config.yaml
num_hidden_layers: 14
hidden_size: 448
num_attention_heads: 7
num_key_value_heads: 7
head_dim: 64
intermediate_size: 1344
vocab_size: 4511
hidden_act: "gelu"
norm: "layernorm"
norm_place: "pre"
norm_eps: 1e-05
positions: "rope"
rope_theta: 10000.0
rope_fraction: 0.25
qk_norm: true
attn_scale: 0.195
bias: "all"
tie_word_embeddings: false
parallel_block: true
init: "uniform"
init_std_qkv: 0.02
init_std_o: 0.02
init_std_up: 0.02
init_std_down: 0.0
optimizer: "adamw"
learning_rate: 0.00128
beta1: 0.9
beta2: 0.98
weight_decay: 0.14
lr_head: 0.00465
max_grad_norm: 1.0
warmup_steps: 575
schedule: "wsd"
decay_fraction: 0.66
decay_shape: "linear"
final_lr_fraction: 0.1
batch_tokens: [65536, 131072, 196608]
max_seq_len: 768
doc_mask: true
train_tokens: 697000000
max_steps: 5927
dataset: "wikipedia_en"
MLP neurons of a small language model. Each row is named by its layer, matrix (up: input weights) and neuron, and shows model dimensions 165-292. Each number is 500 + 40 x the weight over its row's rms, rounded and kept within 0 to 999. Numbers have three digits each.
A block is one neuron, or neurons of one layer that tend to fire together. After each block is what it responds to, as a language model described it from the Wikipedia text at the highest values.

L3.up554:474416498482554537478504470494407583510508509515481536482516501510561435445503475477544429420489485470538570481533569530500565550461477481531481591555469518412481475546499570558518486506455454562475522481541546546496552564412501478443461507487480446499480529508521535548476527445498502505476533460449490450415470511437545434476561525519472554477467535563508485543584517470538459506500
L3.up1120:421479516498516498455411508541399504476553508488521495436495571468480489566434465498516546497524500506551519569539478475549517544456485512526462499600500546536429436468553537520504499448485465452489558561472469563421510544502556481485511454520511499543459440503442541439510471433540495438552483507450504471485488462438577448494548570514484536477479558490520513422508502549488493515489
Description: Modal and auxiliary slot. Modals, negation and adverbs right before a main verb in prose, such as would, might, not, will, only; also stray digits in table cells.

L6.up74:448477480434549537519462526472487508557515462463528460513478465448562496506503501536489616527498566533401500534549476574518550498502487525556397511470519519572530478540570513397454425489510472538527476552519510499496449587450515532526503564573494553467498478443527496459554520425506502470511566507434512420510475513516514516461482514504564478551524552530519467390526583515539491486476
L6.up270:442433521469552558538491536544540439560488430464513461532480478544440490487483471513502483516442506492538549554574476461478506552500595530503454483516504426576452481486521522507461426518553486618513570558411529472506491573490555536525486555514498550461525523547486464435458523472538469468501548499471505475476555482464492466455572555510534556537519580516522458457551507482506445453512
L6.up515:555525440482452512531515484554455513528458471443514501463483530471523483491445447517612551513551462518541520432585515494500457469453515496509557504527483498477575433539546466469484538485467489461494474482497554480498564554473432558538489460469501512525453518463472524450483495532475498553470493582537525520437545548470498466478504444524599520513397490546476479501456514470470478493481
L6.up540:499507507501527466475469450503475485473518448430559497464506528484480552534509532493507551506535434511474501518539501479507540494475572525540465480605546474511482461580510456472458549500498441587576503571515501505456478485552511496484561453459444570511558453515394585458502453511522477523483490519489524518445474455520527534436483526471522475484561558468501452512427511537468494512532
L6.up654:438513497418400492445486478505453448430483437480470533523519489445526481442515485522580554506477531501476525509549563517476467570433508476550408501482522542500499470467496528514493460503484460492506476507497470494512466509512464451441518534478520493509556429490542486522483553429445475408473469511497476499490534488514480485412583477470503614460506676474466466448469502468477533428440
L6.up906:410482478526463542444548490422458513515416476470487556471472484409535592482501492524452534432521499472480475472524480417536514553484468533470495483540521552499438534491529485523476507545469482562546461505438481487559501511534422453527571466473522506544530473490517495474498501558462505446514551501465536464502430500482463544461447480410453474566501507507490556543463467567457516550489
L6.up935:421481502471471498488531441512494521504451531524532463457465487454528499474475489485518563446482456557482506526555471456438527550518487546490472460498555483599463495533494471524495445540571510511502472468456489517521543531511420504414490552501495542527478530501487502478496528489537464487559531500516538456515525506475454461414521538468575538491500524533482456498542523528436521496559
L6.up1250:466544548458513485539486514493552540471561432420481573527508459514527579490521436445477477503490503457459460484550475501513453555469513541480471540530504471487443498483494480476506441522484522499529486554541459480510518471390517535507514485463487534433495449565505505460526483470387484459514540483526473527516402543483469489470502599550547529591571523526524478503483555510541459513544
Description: Final digits of numbers. Last digit chunk of a multi-digit number, usually a decimal in a table or census text just before %, |, or a unit, as in 58.89%, 98.30%, 1,198.

L10.up76:512524478549454529488503500562523468475454445476529566526507504529504602487420539480537475438512482481521495474570558510530490488515525518536485451472454484546486495465480535495484539467455524574477482470524540504496467502533483493495434509470489507518542456501487462537449481515472502480482450474405497425445512484468474421475498506473512543462493508548401537492530489517468382488420
L10.up157:468527495561553562526540499530474516446540498500526436484516523557528540441490479505469580457597512570455543523479528526448532481439542524479515486424503433443499476504489528475467438466413467504504504534547593525463451522507534443575482479505503513587449468541469451503482453531459514548460455452465472490466464475483514437494548507485466542540433484535455470452494518496425452491564
L10.up184:431547543593543602534469499499580513441483496444503533556542478591492535427482481505497579439555501540513512518547527543517521495521549518440473527475558419473459530482500480462476514480475470574541535498501540527531433502509547469613464492466574572569464434554466439469473531487517493522428464467500467461446502521482544488489525496488497513505422531535477421451532513457503434515529
L10.up443:476495603501467526505539464556459517444500489464552461483490439541521529463510542488432599558564509571495491543562471531492515470523500514480555512493592431577505449557543476501500517501488468463491518526482552519511472538470581514514527396523525621520459452506457515460489499522473464466404533553437515497445479532458476463501474475500441520511529521532463479503457528532436517486510
Description: Person first-name pieces. First-name tokens or word pieces at the start of a person's full name, mostly in tables, rosters and cast lists, such as Jon, Ivan, Georges, Julio.

L6.up369:471509527537474473545461531520416480498480498487515490507542501425509545577510492462473578476509532575568536527510435501529447557498394522448479557371526502440458450510480503457480486502539442511527497527560504505532454524539532421548499511545517513478555460485445558536546496521550507544526494503439471481529479521464507507453485574537537480450460495512446536497483570459473514477464
L6.up758:471516484473458462562453499486513487444494443434459482507566528468503501572508486466530480527480520575509462492513486531476514525433540496523519446530482506415452534515500551480469440460461515517481535608503554553504445560455597477504478489606581519466481415523435519517538496572484511445449476491506512592490497574494502479457533514534497479445568574540538442391526425462523450470460
L6.up797:569460491520542510510476460550504466450488469414517544471463496478528449497506523443427525471591553522519461456537480471492435584448522503452526498457537405466489530505491464472470478553435501548444483537443450443532564500539479441464531559505516574522499480529459479503464488588552477499481523534539513446508415500433461523468512530451493485510472483491479521443533523464529550544521
L6.up943:538557478472465430459484571540428564455504542514497504517472470517508517530487543517476502490523476552527528406555471440552455570491514577494525492486523395529490489498537555531423443489459509532546519532513491527486468593497530479463481474575495479504480491489570507478491518496489500596511548490522495529518495509442521450453459512519510448494467478525607499492497530525585562464515
L6.up1188:491515476537489500551439507485422557472550430496538511538518537534428495523455446478491467428486422473541516507570494468537503452511431578518575575536508541427504500476562501461527473484453439549511501532492465433502586539538512551463465493504545452519492515470475504444534494467514513493512470465468484443444483480484483433480597538483602513476467522540488566470464521469523481479462
L6.up1248:502544502549540433477504522517495491472516475475502466532526444458469492561525489486443435455542477523512516513545439525503562481512579455510488569463433465473513492486537533396473480508502532528467516475497551497513534450512558483518575395512502608494518458507551586460467502460515469523469474487527535483468518593453508578475535513515504429500428533506548466509493501465490560459577
L6.up1285:509547590567500461493508477483495532466540460453485531465514493477496494516506498485558546519489441512548532480561513541540554531427474579483511493516455431502520469535574443429504517511521509490566435520408533497406585446523472513496492550487495531556504495485521532532466479571513478490395516434524517510476458520466433500477444511519487473502496545503527422478458548549487534549500
L6.up1287:501570519573408504463408552528498466533524474501487464506536458463498474573526540493503475524613474495478480447529557476526577562523456519491452528450581480452520454541511447444490437542490502499584466536514550471472490513570482498458478444402512526501544481461461530487457488466574558608509512517500568441459529504491520476455527511514465459424449525518534515516474580504484495478560
Description: Clause-linking "with". "with" opening an attached clause after a comma and a finished statement, e.g. "in 2025, with the lineup…"; occasionally "under", "to", or Wikipedia table cells.

L6.up135:514525461573461496585512567478468515529562561488527468541490475579509531441553511484537492496470478548476523487494475488512518474471570553495465550473467493420502603534536525419495513509504543497520454538535588500494483489486475491587409542490532577457485487490413551542477527484526488524487464531533504532527464537514587465490510580551514485437484494493512509516522500446535512494535
L6.up174:495478470503473575538503560504574529533532520507541529493481592507582518481443487470527546528557476614454526470522511456529522497473456459518510441434519456576494525541522540428494454550524499568537505517537493521535445569526517549492521495568457553531441511482453532518441487524465584512461416466479516495502516450508503474472533569500522488448543474495507504487525529480482485476522
L6.up403:480496471435480545516454528532544467472458443554581400457495373462484503490432541542544530435519528570492438502547546516495569522513518491494526494514556478495461454540539504500556513488534496440566533513509501472532472539499513534543549446529521618483419501509501468468527448553493462497504492463444441494446511513501469444488523372503480491513522558537462459468466546427519487487493
L6.up450:496527514566503536481532575386514459529423483478508541485449450456537479504476492495564537431606440582466487497549441489654550500525540514464530520501557489511513462546544526519472515505449480477491565524542539505525554569529439499543506433494461519459496410525484548464482413458538543498492416481446476444443565496487530529479453442495535491502501514502448478548535474519509488519537
L6.up580:442439526536534467575491571437510551459551524484543496533456435487521523480538428453581501431512536481495460461512550467543492485469485524485519485516467483495455528515501535504499489542583517510520469417524482429510504516496464477530493462571516555400514479442456583564501454447552428483502466540517433561565494550506495460451508591554515468517534475559450501460521587426583469418532
L6.up700:550494465512507525527527551470433495443503513539540506518491524553558549553561511435499507447565475491473437486519470447512477478487519561493521517516482506503475537506519550477474489507509408521541429511576539480502492483476471493480501502527493542480520370512429576507467459557453466543501475495512547568476503469423575549502430483500461511457518465486490554485491573438472529496598
L6.up996:520511495483511589517523500563505481584527528481447482495488533472546505483555509496537574521543476522510544499546480485491542553447491479458468454441509465556482466483529439433512478570445501512490543600426574500473460564509542518477491481483450485459508480495414483471428493446461562584461427535477538490489489510531484414477534517553400528477438482477518491517469528494508543420500
L6.up1268:487494481524541559549523529499453534503508489447525422473494487569550537465541491467625485489528501502475505471514403462524557507508528537496493497545471525507554500510483538451487522508572502503594439454513586466504537452526515558480428536547506558471552431532465504487517425555595502586483435541499468548511505492464515461509542499570431510540517498458490568467534564451512515481546
Description: Month names and name starts. Month names opening a date, often after "on", a comma or a table bar (June 14, On January 10), and first pieces of proper names (Har-vard, Har-ry, Jun-tao).

L10.up247:523406517497494496524515433537428512449479489508551468498461499533507526484489520501515528431451514437555481517544481503454537512526507531439461500402510497476530511490489470439550562498471475463508504449534451541464555577551490504450511554515514485548468429456555507448578491512504505506478477435490414459566450503438517471469467518466532469510493538533435440589554501511555485506513
L10.up469:544477517522473496536412488516492444518511412491518524481506494510502508475556524494484504473476504573525492526519598471511497489569513459450503544494481481471521500498538497505462557452522487535507448544529557486449518517498488526451450512538576507561485555440505512449510472561500540487492505420530534504458486470509535482481477482549529589547486556467458419496485542509554507414516
L10.up558:472453431501493461531519438480435538474464482513501516457531423470532586506452452485472440469449561436520473476540537485563510536487454493442478521542542475476525497455479478497497479441550495553474500493451524468511506526549568553433475565521536472546479480491553499539522491622558481509501564520514451493529459446440537473482503500556599482500535557572462500499496460577529449530462
L10.up653:543511477504458465507538456506486515495487517471512487494445425521517583498516435502514511446485475534513399465501518408421501498511412542439513515445481487535561515523547533535526501466547492521510427489508469493565593552468446511542554475548562557490476421555505560490573523510522532535486581522511501440522493499530489494482499436498561507557556564522503497522502466490508480520477
Description: Causal and concessive links. Tokens inside phrases that link a cause, reason or concession to an outcome, such as due to, led to, caused, despite the, sparked by, following.

L3.up309:425502547474508598577425504466520545495546519469508487509602475461572556457528488513508587569554483427489494487516549461573499578490495483555466456526505479520466544525538517481508420499546466448532473545475560525488527547374538537449478516505479505539547495514505517493446518474530511505425529518528571494509448475465552494491490506495427508530491496487493481455438462493561494453493
L3.up1288:446469491503483546495471570530532488539501478484565475537526498494472477505493426585473569509547494503485479468552512505540493569502538504450510515434467489462529559551447464484531467558541429560548521597493493520514503514457474473560473501541536528600434493549477589495487447442540541535450539480496549499511484480474494496495541447489456552518451556506553472489515420505489499494507
Description: Mid-word name fragments. Second word-piece of a split word, usually a foreign proper name after a short capitalized start, such as Y-am-aguchi, Tok-y-o, Ah-med, Ken-y-a.

L3.up48:457424495442462524492457512582477478493490487508477498441457493519435498531508547523475511449564483490500518473529472433529493552469477533461581575457462470512490470513503512473479543511518526523502510523550483473515444488469558484469462521496502626540514542563554547516424481513426486536460540474544527539491497478460497519435512561486508518502472446542542509468461506544484572556542
L3.up420:556490496566478519424503508545498520485513495460478453516450470517473503501489481469463560473510513453501483474526451423528477471493546529475459461550493466524523525521503528503504572519504474504510498495496555472467536450494451417507492504441492569495488435532481516497485523564505512521418535515435561537402511498410513511478473470511527576553469491464513461495437500456436541450500
Description: Preposition "as" and fragments. Mostly the word as after a verb or comma (released as, established as, as well), plus with; also word-internal s/as after a capital (I-s-lamic, C-as-imir).

L10.up155:455508505468518501506487576496532525525506394492476520454522486448450502446504522500486500463503487541526563502535474458593527494450468545469553483518536459557416489528557451583457468567500499431501503635561511444473552561499545478510446483487497475484518447504561495520495466498500557467485419419463500466451495437527475428496490561498444549555509500497457544439561470530512469447589
L10.up269:486465463465530505492491483480471525515512374517507554473507512458484537510462467547565495515505548504451512507546436536606467547487520572463526529459480473483433477489580505441486475558525526505572443494548529533532497525485546505489558432403515594510473540563456510505424522511484527511442462504528508475532544518479520498484434519524497505538453565513478476510466515549458431456517
L10.up321:507528506427526562493433524554539473527519425490492547440572418484572502534498423489551573485531520558536466501554432473514481468522492555485476429523487470551458448537510479423476475456493424507466579542526505445610473486464520476531594459433529562564446471551516523466561419522476503499469496493563506521522585598535455538434420526582503501533539501575490570457471463543498514463489
L10.up695:488518465529506481556492568476488472495424438530487478494526473548493501500536490544483486512519446513476418502545452482563465481436528550532502533477505448443519505583523459439490564411541482487516560497477523476531604540381547526528487544552430489511456511443555477527500409543465532570525504461496563535473458549522508494487400499484427468546522501597485466496536557392540515505503
Description: Vote-count number endings. Final digit pieces of multi-digit counts in wiki tables, mainly election vote tallies (2,8-27, 11,22-1), plus sports stats and money.